{"head_dim": 128, "hidden_act": "swiglu", "attn_scale": 0.0884, "bias": "none", "parallel_block": false, "init_std_o": 0.0221, "beta1": 0.95, "lr_head": 0.00361, "max_steps": 9364}
MLP neurons of a small language model. Each row is named by its layer, matrix (gate and up: input weights; down: output weights) and neuron, and shows model dimensions 128-319. Each number is 128 + 32 x the weight over its row's rms, rounded and kept within 0 to 255. Numbers have three digits each. A neuron's up and down rows have the sign that makes its largest values positive.
After each neuron's rows, "raises" lists the tokens whose logits its output raises most directly, leaving later layers aside; "fires before" lists the tokens most often just after its 100 highest values on Wikipedia text that the model never trained on.

L3.gate219:142152200149123165120078111024077171176120097150133118127113165169092144100179171108102115148156116137148103130186137108081066159068082119112146032120193142081110077122133165121141127067128150060148115056134186148121089204112171153118114134147098134116176180139052125144075155082115165159171127106139131059152140164075145133135115132137121116140131182158100126104115134195093168205156157090105135142137108115134169154147156088077150146159099150123148179106134141141121131115089145160187130120100180132160138158106130111065148116094150147104159106066108158142163155079122119136
L3.up219:067151069124097037053113116132185157127141109134075148159154113097110130121091155147158117129119137142168083122119123096131123209159134117102104139167086080113095110153123085088061101163183138158114116119091134070153130118148129102157120191137090071176132105098072125173164063189101089112100156142118122107149118144111120118114097126128100079103101092122141134127172138118050163163122086182161206113176115113154129110122136092142148108094115178169138136117166102152103122119137108096191140086094096163175114083141111104110129175149104091129124158126154157158168113086109110118
L3.down219:153111108168137196104096125097138107140115114152120120161099149110065096138172184121117072174100159102178096166119132150097151184104101139126133054153120134127126107132130096132134139075135099102109080124126189108171145100115130106116104134137155118133128103166135108168074111080103143131124201109134022106113129152096074159111094129188135174150132155149096118119177178161087178112160172109085099159154099106096153157147159136125109147076116167095120147159063159176132175200120139151175114116121173136130114221108155108126223142112124129102094180082149075163149144099116109108
raises: "2", "1", "0", "3", "8"
fires before: "9", "7", "4", "8", "6", "2"

L9.gate939:110168137084036157133127128176181077149091107204090166090124112140105135124179163153139108083113119116140149116094083127152164154195125104125117070165147130134083089091080207215146121136124090140123162076067149123093042151123121148115116115080123144113074128050085191123097166119116130088124120112103108101184091123066063146157158119124112150109119100151105171086094089110156152150035103163171151171148076101136126146152134138148111143124136151147111111183127142112160158137189192127082109135181083120081113161167123144112129150124085111099058151104097104122156123116162153107
L9.up939:049177166146120107141157113163122211117196100128103157133095079131131142123093135100151152102154157109096116078111164214139126140114139205181191081128143160102148105131152116145109132118148139143093129140152124108086188108090137134159109138105194163136142091144207144118117186135150068108133143118109134155133112097153138120055162191155080139113108167049124111133120148114170134113156114175153132134140097108147111105117087060129117151129084108063137149108070120178113145097150083153151151056120179113158207167168164161126184107091178202159122127113138204143150142101094099122
L9.down939:097162140101085148146065078145114160135165109145111178197119139115112086133130160087168098193150196136067137129106082128124148143127113089103074089148189159121125113179129162093088133140088167161095163116116114132115130138137200114090115158114142087108122101140131126105154163101151095103054116111117121096161062200111119111104111044070146174093113129154131144122114137157178105115147106124137130140118147102190165119164170113109127163148200134162124088092130115173055132096107106080173167067157059156128103138082102194152183106130187134171176103137173115076135116151093103124
raises: "ous", "ion", "inal", "ated", "iro"
fires before: "1", "2", "3", "7", "6"

L10.gate727:133173205128088125144135158100145142135138106129168101142099129086151131085124108139129126149099101067177153157168123103082102132169086182110110154117135152128152079073215140137106100080124146141169159142055148103079050143121146129115104138149141137140131109163094121165099127186112143130099138135153128092164151149062140081123090169141133145162076181090112152149137139138173144111135136101138124131108058170082140079132144149099125089083130130134118138139090159139142152125135154102117150144131095100084117138097133129091148181133081104165085181099114128188149155105114137117
L10.up727:143085162148104126120170085129151121102140124122133142134042134127101124125073108119126058102085108110141116110180121140106117131182113136142088137056111130166159112112178175176085122094131149142117123147146124143094129138102061162160111136140138120101125083081148145225117200099132054152134147180127121078100149131116141187136184226130109128161088123137146139192113161164161101130166124098124057123110108166107133141080167136103147120162089105161162122120140156166187105119066145158157118127183130067142075139061125200110097118134181114121118141109093098125125124132092115062
L10.down727:154149086147119073083094098073087116147115198094167148173167094157130198076166081164076140139126171105180131130137153163097081086094193086146149090200134120085135116099107084065150135126154147112140056125157100105126134145152134103104141058097155138111122109170135083133127096116192131119128150149146132163130125101173131125149110095148167149076102114148147132031143105081171104074119118134097128103125178159117097113136099137118155134125125056101143160052133059156092115176169120180150116118177094173097093125093108153045150099135108144060135100108155079048093188116130172100
raises: "\n", ".:", ".", " ", ":"
fires before: " ", " .", " |"

L11.gate595:077124124189105163200091142135116140185119211081138086121108097158109157126172112165093145104104070118121127122194137084147153135198138139130136130113125104146128131156140163155148185156133157093151087128111190141069103180183139127135113162153045133082162147153122144116165080091203100134099138141098087149082181054067110138117162169131130101139095126146106146050115113134116166063057137089130146044156156150133119107117082047100157106160100173091094143123107145122142142128069114189109121147137087132127124144138068092110142175139152111144124082133093106103175181077170151102
L11.up595:120120152101165091114112163133127148112093161129135106187140140074126161109135090207120109143165104186136115099221213094081174090119150062141138129082157136198136109103094108142154157186141150143154114166145169147167142150135154073161073175194105149164142074170110123159137123097140089183153158113142156150052135125080142128123105169135150099114138109166136119087089088110088123152141176159117160116140105104124094152093097129198127125147068155086128105093151117068195160175127096110119170171090093103136140193097080071149095166141158139139094157154124137121162131148130051091
L11.down595:132100152145173127159125137090091138140105178123083128102138079154100148173093100142159192139164146141166111089198149089156154132139149149152071056089101090116135176135128147127093178103114121157163144144129172157113126141126069130106118092120166107187058081149149111159123136094093099106139085180099196175104115154181133110084085140255090116142127079151162058095160176095093135157193128162097118111137168153144080103145131135172173147115070154093156088137090115083134116113143143117088151165076082094141161122131118154077138121122141125167159135111120117143124135155124105096
raises: " of", " the", " a", " ", "yl"
fires before: " of", " century", " the", " ", "."

L9.gate65:124136175192098128127157106156176152137201151121150113094103117170090126166104139125094134138117118065155135117190099117148143172125139118095098184132072177163107144130155103143118179101177133112088149157123108134143146157112066152066134173077111131161097177133152108156093084117117124131134117134160100144076143159097126158078144139135109204167109128064096168158144119135117221133083116115128145152146120139150130117118112131142153099146137101111159121156101140148191117143076085157136111099129099090146119160181087160125148132123130116190081129091081102133142099141095106152
L9.up65:089123117164116129090178131161190131138070122127145084102120115118119109157102198126078078229070149101138101165156139114160155128083111133109126160143097129128131137130106081155092128168157140150121128150129140132145069174121110135063112126131082159117146133190163112191063124137105168105147129095154181125134176161111255177126067172140095167182153141042113154167152128163111119108121158104117155141109085071136165150082124151163164097172124077135148146125099131155119144147134100130138176135130075109136133135199125115124126126150125086174121082139157092110126067138100134137
L9.down65:129121056063116091169092130089126134095055125126105177139201155180144126122115097150142077138143164195160180155096140128107153102118095146157147124158184088153125082101129105091148140156143100110151063112162141104139132093131171166153131120155160103106128114158141113058128138113147117121084140112090189096149145113134121144169121072224154067097125126156179146103088222090099075114159152094137123085116138110062126092169148134137155180120077114103125150115135139150105108127144080109104176093149159204126112156076167103143088130125084084107141089105151139138080178124147150111
raises: "\n", " ", " Report", " Position", " age"
fires before: " |", ";", "6"

L11.gate864:105128171116117067119067143164113104166139155122148196138119169164165134142045144099135127120147108138121160133156069136125091192126043159142141096165153170113141130082157086140120091131175148103116140079142165112071153099121101078075100132102124077175121136111106085148147135143124062142131081124157068146104127107159109117157123168134100069138128071104124132151147180118063171119103234149139075116131195109100155130053118125138135120119164137086131107144124170182129147132086128047103177096143155153148161128177094126122112125097136126088128128083131129143116117102200126157
L11.up864:077154216116131110121146162184132103125105102125098151125097201128130134141055153104152098136102140105095153139131083189149122174097159173141150142108160139144151125153144088119133046130230139163125156100088112115133167135137144115124093087140152099133144123179127105109124095162183159135182116215162108074132199080130154110121109154139125095147174135156170160136130095123056102114106198157177113101174205118123136122106160113134078118127144140077089127089121087104098155133113122092122125110183080187134153094126153078131126111169127079164065084133187158110114132098138131147
L11.down864:146159116124167172141082192125115102109050126115135143128124132135166071086124148133152127132147127101182127190177147126141145138159158134119156115108101115151137139132125107123095097122092113082121094125148134199126089091153132163103159141152178086109139123097166124091156139118122180116149093155129050087121112120124105103108132120019197102129157125106076157081107150145120178143122130174136124087132120116084145124108142068170086129116155125066143096099122186123048154060165095142101119096121142117136114168110115119109136130159137142084117132147113156181089198152157150007
raises: "3", "*", "6", "9", " ("
fires before: "2", "3", "4", "1"

L4.gate771:131092100187139178137084126240086109128170127228181094163121098083106090142103150175129119122107119082154109164107105105136153130195065079105064155099149182122122093105119152159095102147109093112096190129156153174102123139133153170113144142081114134113110124078093077179115138123082133082135119162094128154145162116072135199102149073093145118166101146161091186106093115133121127127088099165134128136145183188143155101131139123181163071163121192095144124181143141093107147162109126165098089192100095106073096116145138135119110169121112114066066188113175118142130141096192192143
L4.up771:122106161102083090108160099141179126157124114090138111131146145171117127104123079113157150120168109114115114127113102112105115082061170172134181135109077150133142131171107109152170149135147108129071096076125121079094172158170099099158107094151130099120113094095165126087133103094150105125163125061128135086087098139174116106110121184140148132092136143155154124124139142131161138163144162152091141160107092093150132161106160109087119195128100095147136151076105132165165134109172136091097143124144134139190149153111107138144144076173137203195150094136125075083132139196080062122
L4.down771:117108089066151108120160085060152106097101132085098173145125113124118176163170152055122160103125133169146158136117179140135121096087179148154137107174122116154173141138117154115108162157130155123177109113108157122174158116104126092102148155148130116155141126165190145112115165067157148107132153142131000133061093157088062135157016159000101140114145123182115124079146139144109117155204137061117117084093108133107127189153110148173107156069112114157168137107114156116120129113113131098113124127133164161097172074089155097136104102174124139168162107159127121114122123147117077130
raises: "5", "\n", "9", "1", "6"
fires before: "0", "2", "1", "3", "5", "4"

L11.gate309:135065159163150112148142126145111116178199090097144105133088086147165157143108119194107116054132139127120118049211122108085137134123154165119053130108117101136119119084160201156121125079151133143221130109094143154131088213115148117121167135097097136075128125112097147181157085091109151161113161154121092149132103088097076171162115122102176141132137096127149123103140110120125199141197141121136123107168154073162045100095102125124130138117163101105173094142107195091120125119168135182117110136088116100107114100174116145108151137098076119165174149126093158118158166144125115123
L11.up309:147151156157150153125127127097054106099133136148197094153146094127124140119065162120115175142161135125110044120175115131112140146115116151120099128176108142145130089095118125153094180132089087106092170171133140161142097180121112146134125151102189155071139122161112141178152122145078107147114135157135149120127129108112151163129122117116145148127119085128081178129112100113131174146141141109149126113157199044135118124148126165179111101097166162146128106191123123187165112089120129182138143159086147076167141181156134142073118124097095134205182108126038098135160165162147102071
L11.down309:111165151152183162123087099156127125116154141142128115127099124118158133108127164123119167163175068121126137123115130105099145081152161155152099162177112121095128117141164166112119120105108175109124186168155155103185118184141138122102130140068176115076122161119078071095147119106084130138119179179145173171084093102130121105104106105222174109203097190123156068162159104129127185162187154114172094101155146098099052098100081162124145128086145138140145133133107116133133178078119099121160114118096179113132108183073074115081148189135153122106171152107094109140116147105207135126
raises: " August", " February", " September", " April", " October"
fires before: " century", "0", "th", "2", "5", "=="

L11.gate7:087136130120117145212117113098087152188148134121149134105155123136117113136149128047106096150177196066091133155130123103097096140157109096140107148105120216127103136112100157102127096136130120190106094197105147125080109147151157108117139066160105071075112140113072170122144118065146138145092109136119126141124126145091067148177181154106142110083156150061135089113106077162172140111148100113101157140146142111203140076149121167091138107139125147068089116163077157122171149066096186133101125167087123135126111124169121133163150113060131164185156130129135154088150158100133132167
L11.up7:137111102123154118077157145125088086136033080130120098054159104082092139130131106161146132108101097091135134075105167105124135151153094123069097110100124133140156088149151183115145110126142146163135099142060163145077126112139079140107127108123137186077105092114105120164094101098072112082174117101132158118110069159113108114113096109157133118139075130130188108048104057149179141120096158139163090132105143122148117124117146070136105096106135148137096114156151079098139122100123180121103109073101088079092076144128239157158085095157220117159174069111103139132134112086163155173
L11.down7:103121117138124201101176171078147135146132106178113200057144139095054099194165111183156143192145154096073106152085177119104136148147156120146137132061110140136091142106119138096110111122131087120150059109156143160164123107133112166116180156158231121168107123147171152102110136096128136059147131134125193155112075122171167118080149182152143099162142181184134126109125046105139128189140117131138170180116081149130152088154142100104114114140065113108067104133074127185069090110123137134070096109206146108147112156180166159144111160097057168198145097145084112163045112115143129126
raises: " to", " |", " as", "!", " and"
fires before: "2", "1", " |", "3"

L10.gate596:106152128179121114170188124150118135148184152140150181069135127187134153153141160063207149128166087143123137112121110104121149159131106183065148145100144163118115109151150125123188152104144121100102071164136159103120110142112175101082061120145058151094178084129113173093162117096123078109102165126137084098115146114103088087072150117093142083184130122139127118125106145111156125171147172101114073136136182166159129101161095047149125151132103150172132157105100123063167131084118155133105113179092135086146154111144132124147123196113166110099166129098116112093104155085076126151
L10.up596:151151113146107181142087124116171138123214093108137115076197157118081097148076187103174153129101117152091134130162058076098129096150197148125120142131185091159103173137157088115147129190116147070144194132133081125146147107137133114117158095159103149132169083153094169113109129126152136129071204089156131065098138110092131113140182161119114129090131068123146145127147107104121154123149103162156116122163103121119158092165134179097062159154140167057104168158136165108148172152190142103081061150111174040119142171151099137218141118138084121133170175103154121166191113131105111112
L10.down596:152129112120125184149095133153114158136126104106184135143121111061076147097094166100067138167091118132127097131143060129107122082127092154129093107146123180120126129056093124158087132129119126068106128180103117153142105095139104133117125134176075126127137123129118184091139138110119086083114176140101070176153150127097089112134068074175167151103092146094148191164128097162150123099193088127125100179069134170177139120099077144114139138192122109087131144120111176109102171127126203137164119181113151111156114171128094166113131147134172087125190190134139085162131131125118098110
raises: "%", "5", "1", "0", "2"
fires before: "1", "2", "0", "5", "4", "7"

L11.gate150:072167096118132097197117130132197128131084150119112109149103137130159130172153142099080068127173128128136157104117083108119149137151140162095153143095205185152096169080164139201128125148155210140110152020092097123032100149100115092077104113103129102108130161105129140117117132125152152146090111092047074074103126147125097139121132158103087174195122132096157156171161108068119162115124073079087091151150164168188143165085151097124097111140144138155110121107147119123164119124097158121116139129056156149130129180177072124113172129112124119175121090112114151141155184099149129088
L11.up150:085118116120100143118154160160152153206080167100189105133176181127184170174165162114101136161164117096136147108104113121125142097161182125198132096123226140142119148164107092107163089136095211114126118117147152179081057134142149087094118108116111126115124092152106149118110088131117165146186073112134110104128116107157145127145068124124099152168199173097100133227188088129147115143120098138163145165157100137124140146104144167094069153132146142125108139103156137119169163139173159059132151128111159176150079116124130106140152108095126102142136138148171193084099148106078122141
L11.down150:118112151061106110140117119141172129110130153148092126188154159121139143145145129147122122186179192127165110159109193163127132146106152185152189150146132127135136141075123070172177125149121111085162167122070156125170080125149156110170118132179101103123122121140097173137112090129110212149139133113111007153136172119124145081143119136198102146149192159154181098123101104188105131129158151151162184190139089124147139082116143181159087119116133121102089150103085062136093120070146094089107170145143026138146117107177129134143105125101099170174113112140187193119077170126098121111
raises: "\n", "|", "-", " gold", " best"
fires before: "-", "\n"

L10.gate412:172164032135069128123157057129136140136043171178146098120169108149136111114103208068125150123188153110155114131145085104168173157114105150090092140164169167118122124113153164131088130124089104107133142164097154119123088170075108121110092088129102095120134131103081156154186108107129152093126106142134114105180066096132087121129134113072122106088196129118065075154076118154132080110136132134147123117077112119181191067159130178096101165150189133067145142118107140118125141131118085135141137115175108093075095135120126129108129169111123147123141135095124133164126142141147145172
L10.up412:192119157127150111121126106188136149132136116082150074102110140104126059141080147096107140118170106144162147125140104133104150169120116148081128075105147145104133079113053166149177139148103137131132101169081129112147109145170124126138111113059122152126161089178141130111099192085153093143153103101167163101093137058174141111162127090123123083154182179179142105115062123118162132100174139174207156121133130083146152126165117096110075192021103088106141149166118138134083111102154101162102154117082131147079195153102109160183145117121115140144130126118169135142067137127155176147
L10.down412:068105097130174116091111151135132174153117135169091140162089158132103153142106155097170122098185159107130136106103096167112124112104114110118119060092066138120136105140153181085118134109177086163110125133124138143199116193108078086071172091134139108156130101201115132166132158141116104114149133136135160126150075153202088146119161137238198207104103127119109131150173151104172067077204190142120141131062171145130159140106162151126118076073125114147144117085177083153095082140147143151170077148141131171157134162117132159162142125161125094191163098126089121112169110093097089104
raises: " ", " approximately", " .", " between", " about"
fires before: " ", "2"

L11.gate544:112182138164070169199089103154146116087173133174189155149128103134105094123115188088115135095172117148151121106130077168108150155171121130184099128122145168129138214113116173157125159081154130083114186156132114131092125092122178122100110181111103159155127146128072165111160087125134095135080137148131036072128104148102009115107133106093155171101115099138112163158135109112220169108153099070097115160133160224149134003130130108096175127112113150097102122162118151110066143152121157146165118130123151120119117117181103113090118169153121132126175115093108124212145182074129116102
L11.up544:130125134085121172107131156129107119044140105156146104143138119083117097120120179100091137104167135178128110095147149122098129114098128166154095123159107148140123205135090108139146200081117131098094144165150079146147147061139123089174107203112124133141132138140183154162141144129082143121114126132179159120044113145076130150134098110127127102128129135105111163152127154145114096147161084125116150209092142143104128096122150132101131142120076124068118099108136123075117154090132164135170110114086149084122176163125072136078122126160104132124225160143116104218153116132143080082
L11.down544:142106150127124143164120161119119135096143121118113122136171119128121101173120138157116117144129159124137093093100105153101119093097115157126128142145108134141149148101117133129125154122170096095133119118126109154155124069104150080165111136113156127137104099151128138100151125081077127086136090111159255127127120071142153161112145126255128077121133082135142139109122163103135168096092139151093160113108119117160089142117150133143127165128113131096120098116145165142133141124119130152083111094071110136145154155149095136092114084117175120110150113139109113141170138134107141037
raises: ".", "3", "2", "5", "4"
fires before: ".", "0", "5", "3", "1", "″"

L10.gate836:151162200164115094125078150080164087185145087160150154149162081153117117158189135168104148112148066087149110192092133123126129155095138168112174081155087126154146120099115095116103155133141122128132145159107050138161141166140135108110090186106091113140141160160088154093149133155115115122129196145151093153139130124130114055151165082097140133176134129116119150082113099079166128164128173107062133154128120121127083078130151095110108114139143137160124167145172137136128118166139136171129169106189136137110140179126112179176140152132067110104142162135111143165075211104118154106
L10.up836:089112125110155114107141120123121110111124145140070110162040101153174073104127127131135154087114134169159131090103158175103106125181135169127120152143071076165122164089182196131058165112141075161147081147107092078079159124086075117176079161126146077156165121149169098122162124133120095101094141135146120109104093106166079163140117161129107184141147107133121149167165134055090125133130162156123051147096198132076017143116154106126167143128130146133079086115133130019171066137071074193120160096095091107116132094098119130136101139172118070117118125208121136140101134141184164128
L10.down836:170121148113187170146122138086124144120121128149117160120136157123170099152230092131082184143185126116093108148155186120108168112118086062186183133083134138125122124152068128129103194117134151112122084102173171140148079159160143173074131115136113132081154181160140117164143138108166110111104072122104120188085079150108186088090121102154126116210137199156136052070102077187092128136151146143120149077201109142114084151091100123139124164107174146085096151124151111110118140130105112137129171167182210209160141141101176128111129136138157116127119122071128123147084111137076116092
raises: ".", "\n", ",", ".:", ".;"
fires before: ".", ")", ".,", ",", "\n"

L11.gate558:172183095148168103143137161119099146097110160159116161105100098160151110104158120137080182100131102142211127163182160087109095111128082097069164118190143141124141078159118191136157081053134119127171103137085109140112095178098137131108063081144153014111138192137103058120121110094141151154120146124108087162115140081168075117150117111091123125168135152142120099089111133130139107161157236139129089120133161148126166138122140126133178115117160135142167130071103110117190083123096157095154134148171111175095084123098132156148096102221155156129123128132151152096101192109134094166
L11.up558:184162170127154110134100157103108112107056133107145073082095037089153117169154161105077157127127122154124126152182108103074104093152144170062125067133169122103149097091128213176166113127111135130152120071158134112152057160131133162075077089117140131116106142083093142135067182141135078132145118149123152146114105153132115161143153123154137022211152159108069158087212117168124147201192130136085109135117105158120095123125193107061132135146170107083201137133127132175135158079105140144144097133142123113155120155139168085105135139148172119121121089121077162170112113140105146126
L11.down558:151113140095144094112074103181114117116115181127094132107118103116116166107109111129111116171127136116231162158196198191126137101136075153150089056156161123125140118204108138124145086118123119111156150111122089088130088109130133086081079133130182111104116153169131176115144109092130081163188164120166222140093081154100123117181196103210141130116076119129161061142092161107135061118097154124151132110130136151152155131136211172108125122127170124116151110126093129126161148149088161091200128149139133155126117106118170136158154128187097128150206078143168128094127126047192100164
raises: " summer", " June", " September", " in", " April"
fires before: " ", "2", "1", " in", " on"

L10.gate993:133130113141133116152127110169200122118099152144107189122151131152145149050048117158125125078133091108164150110084103093165149129195165156118085174068049159117052139078161153124116094152096156156138106150123077134145105097110100113119114088122091105117058155063128164104157146169150101132097097153054067090135089100129024163119165130092156147100082101129137120125176117047169126080074092116101090111113129152139117137112131138122212072109199113105122146092116085147133136152140167084183107139083082140145087057123123157096144170158153145135155093100118098146153127103150190185
L10.up993:145066118136187182126160125178175093115121111160137179133143121109099108086066155154149150113158063139135143108107103131116149096175183096126051183070106126123113153105101122079072154143095140159117095134173091159184111117080121121120140128113141170109086086122168152144136121111109150145111074133094133056134109150153127106129160141107119143105112057159141116100153156116132090117108127136111135141142109145086143173105181159168183103126154085140111166023141099131137115171159156114130173120175090154116038081064143157154102106171108153114191103094128128214088096126092118164
L10.down993:090090135110138162140147124117167113170194099148139128135116177054096114158158084110075117129134046203133142140128195120156107105140112132187122117112163111174151167217107126106167184124077080074098161115170143121103163148119183151201123195104180113136145162100136092140164064108069171132108156142188248155098110148115184112136101140171126088154149136167158094111146115165085195128161149085123122091130150148109109174121174163146134199121153120122100162153138122133138101081133142161121132104130203185131135130118216157110119131100076110132160139082147172089118105164176101150
raises: " and", ",", ".", " (", " for"
fires before: "\n", "9", " (", " and", "8", " who"

L11.gate996:159124068161089132141136106113130167169145112118133170081163113158129132091096110118179143161077130086074182087142141114146107139105157126053165103146128138082113101094157124121113103141146199136142100084085160138142095181143152143095082162125110151112181110120087120117201116110159076089058133144122113149140135123044092122147118130112090162157116129137148157157128060147141125133120107075139120128173227176117151082104113143140172108179119168074139129164095140118150108104100153091099091140131088135083103137109103135155147081141149145128160092117119118111177161048137134145
L11.up996:109089136122095130122188005153163126145161118101146143112124110123149132158093126069193138146131133110163139132070156155104140173143119103114095136095191144168115074093117127155125117138128119130066131183147174090120166133133117130132149121156162090139177082131095089191137138182080102135123178117095134057139102097129122142072074131118111133116096105113112113156201136153119128177162122112150132183129139170154117137145213109123136069128092127141048150169091095146133149121128147158127066130138158133112153133121146059178097137102156121145127099123111127169132097129116109136
L11.down996:133156147114145109089107137099117129139114200115142150140103184093145130125197179115052168109170138104147153139043079172112099113111125131181146100150150179137095170167180155104041131078112165087174111130168135166127161109169090089160086102143122162105093179162131124133192125093094150086174132080131082137108108072166089164132161138056236158144142172105116077058120122134135155113150176127116140087079075135129176107116125135138156161125076098118101101170082116180126074075169110132172167108099205074167099194111133157126119159095122146172150118122101093087068104129176130139
raises: " |", "2", "1", "8", "5"
fires before: "1", "2", "4", "7", "5", "3"

L11.gate503:142096126154140160113127153141155134161186115162085206107167111112127115094154076199099155135201089095178100088066129140086147200089120111199158095103082099166139135094136128168137160136052131138140094122151096126120108236090139148089151104145113122103128211117107113130138184146147103146077141127093103136131137139135116099081129134081143141200177116106141121089139056097091137099117127162077146098155191128166118089105147119083083175131089146191159206097133153106159098140150087131112128108138154117115148167156140108096177172124110118119104131126099116121093138139093196158
L11.up503:087126154166176128155147156179139142140187164075105155161100125129175120191138178158066168138107112107124142088099096164123110085105125149100184136140138140068114145162150127142093207177126102102128137096132142118078096121147095168123111142121114065122087118080116128130181133117105117057120112122156103172177174106108111103141104139086104167191098144157118123118085116118149123103125174144139121099111077117110096096155110101138081127110072103122141149115172149149108133166117141120181085113131157125106088129094075109126171206144088147065100134105179126194104130083128090183
L11.down503:098130126195163144145106123094176143133146136106104144132173111124083109111211081076112123164151118065156132152121100104093164117107169077130123172159127172114151107070121111151092199140099107094146093109113109089133103124125080109101178092143141115107091191132163072124141109103161105119065062127115172128086109162117115080133159091188207097151166114150125103105082136133091119125116139096184105117161074162167135188125179148136168168131139110129096163102148092227193165107139149176165176092129149129147160085095151098131119107105093120156112087112084116096065190088135160129
raises: ";", "\n", ".;", " |", " —"
fires before: ".", ",", "\n", " |", " ("

L10.gate284:110146133180106118147178086164105089136179098142131085041091089120143154136140154104135065142091142107146135090138100102121178195114113120132113128147064164129126100062088120121111100126110142124087154116096063098111171136215103151159143133084117101174132119094171159107147114149139156156085091140122088129162097115153145103082108155110109149158097142065123143110085135123138169138071127110103131079130067152080168125083132090187169122120141202063117141136182137135154145112119160099088147170159106155192125180181153169117146144087072108096085138096108186127124124158132161122
L10.up284:126161166158116156101172111174142104152145086126150121113140071091149069153130174149103096155131130112116104080151133140170156194120158163159105133084106123163142135153093142172113082103150109147057149129103095072151111101120150154150145115100111138146067139098149135148135087190145174139096114131145135109123169149134157134078124121168092125133150115104137129157120082118165166060102088086161149123102057130100087093071120112156087152123146195060176121109175166109123106154086051152080169152131091094125106135161143189131140137105068088108102153140143116114081158172153137132
L10.down284:133155140058116165078112191142098163109118146126107171173184116135125189154123027105102212139155087115107083200114122132152123094164166092148140106135145082120103166194167107162159108101133118159173128144189155176124099166110132121130111122169150153094135121130090083177108123120111157152142181133089159149145081147084123130140104090128143140137130112179108139113145122129099061106141151192155131148139134172164081090156139185084126117115098084142088086166112113126074112134163124129161121070127162134154124063122169098168130124115145146147114112159135078121140093119152088150
raises: " ", " |", "|---|---|---|---|---|---|---|", "\n", "|---|---|---|---|---|---|"
fires before: " |", "0", "7"

L10.gate308:068232083132131124096166096157142147149128228073156181070073157148129150109139088140127170167116122082172126108154113087151092141132156139089120129168137141093102119143139156088156099111104128166092167134091098067148129155132097147156094139109087129191128131156079116124159101061178072129134184149171078147150134047141101095111108118093111169144113134127122114145098089114166093118138160116133160075119159165115150126102145121131144128086104172090129086170133137133126123090087174142137138124185178168104142118165163136129133216193132122083114059166133181139140181087126149135
L10.up308:151081119177199128130116097130138163075160130118100103160119203087120163158130078105097171181183101152181092118126134073119144135141118089110110078106182163108101117089135166122159150126100123124084149146161137121169099125112096115098135152169084157112117131097146138184131165120110148141143135102106111119155134125101156183093092080151135074120088101115087182100101178109145071142105127151124088162067103125144158161102123186116159119121127149106116134151122123181164196163119145110088093136120145084126096197182121116110145177078135178138146208122094113148183187182141115110
L10.down308:116112093121121112123156149167106115112118231147128155148106131183121102145138138156116080152116126106147113214128144175113106174089158163128177100116137121113105117131139168140125099124131147137130092133097157135103130153157085117128087108110104131158119084146138063139136139132160096188169125168176195116092128153131154131136122134236152144186152146144141128147086169150097107160159140081180090113173104111079133100089090122131161170133110179161109087090162141173112148151096101132157122121162098149115091107097125155138127150163143117159138082106115101087151166166138093133
raises: " late", " ", " previous", " early", " September"
fires before: "0", "1", "9", "2"

L10.gate186:134105076163047110159121145185112161129092121134171138077157116146069115090151139108107112158158137153084162152163080123115131145122118116126084115095157103128102126065164174126102128153151134126186147075113156137160063086194158115058151070111089157108160107115118176156156153153153093117130119179086104120084147102122121120107091127091083115102115148085189134157112132148128138176127146189166164057125157090150169175150126110112161138110112155119158135126043124093117175160144180146075083149121072137139147147233087124147176128187111140146152065097130058097169116169125099181
L10.up186:104168120081141145089096149156164129163110108170128103151076147154122138110132126084059113142176117083127135132104129128134110176157067120130129153139170177127140146153166140116133100137153092165147131141135141137163119135082168102113053156164170140115158188175129152147096160138166176168108095093130122103065105137104130129129126080120156091142204103142144127167067117064171122131147218132122194114096126161149179080115147197100177168059096114171086150196122106105076134154114120094164133138171123198138149128123157176089164114106089120128140198097137116124108103132162171096
L10.down186:094092084187156136114101114145149129093044131155153138164153162127160119158067086154141127157148143135110091141185137155124133107140093108104110112126103095159111155158127133107152138124133154153095155113067135129093119141157092140115145133117084095118105043129129141110153105084183126177184099200091100137159098134133109103120089149110087138098085106107132132094145104176072107167176052139182100086123190110150093182140155175153150102138066134139099096145121122109126151179107080161116112117159166101123109127171152096096207124144082112178093053231098061173171071128149114077
raises: " of", " Of", " ", " American", " temperature"
fires before: " ", " of", "2", " population"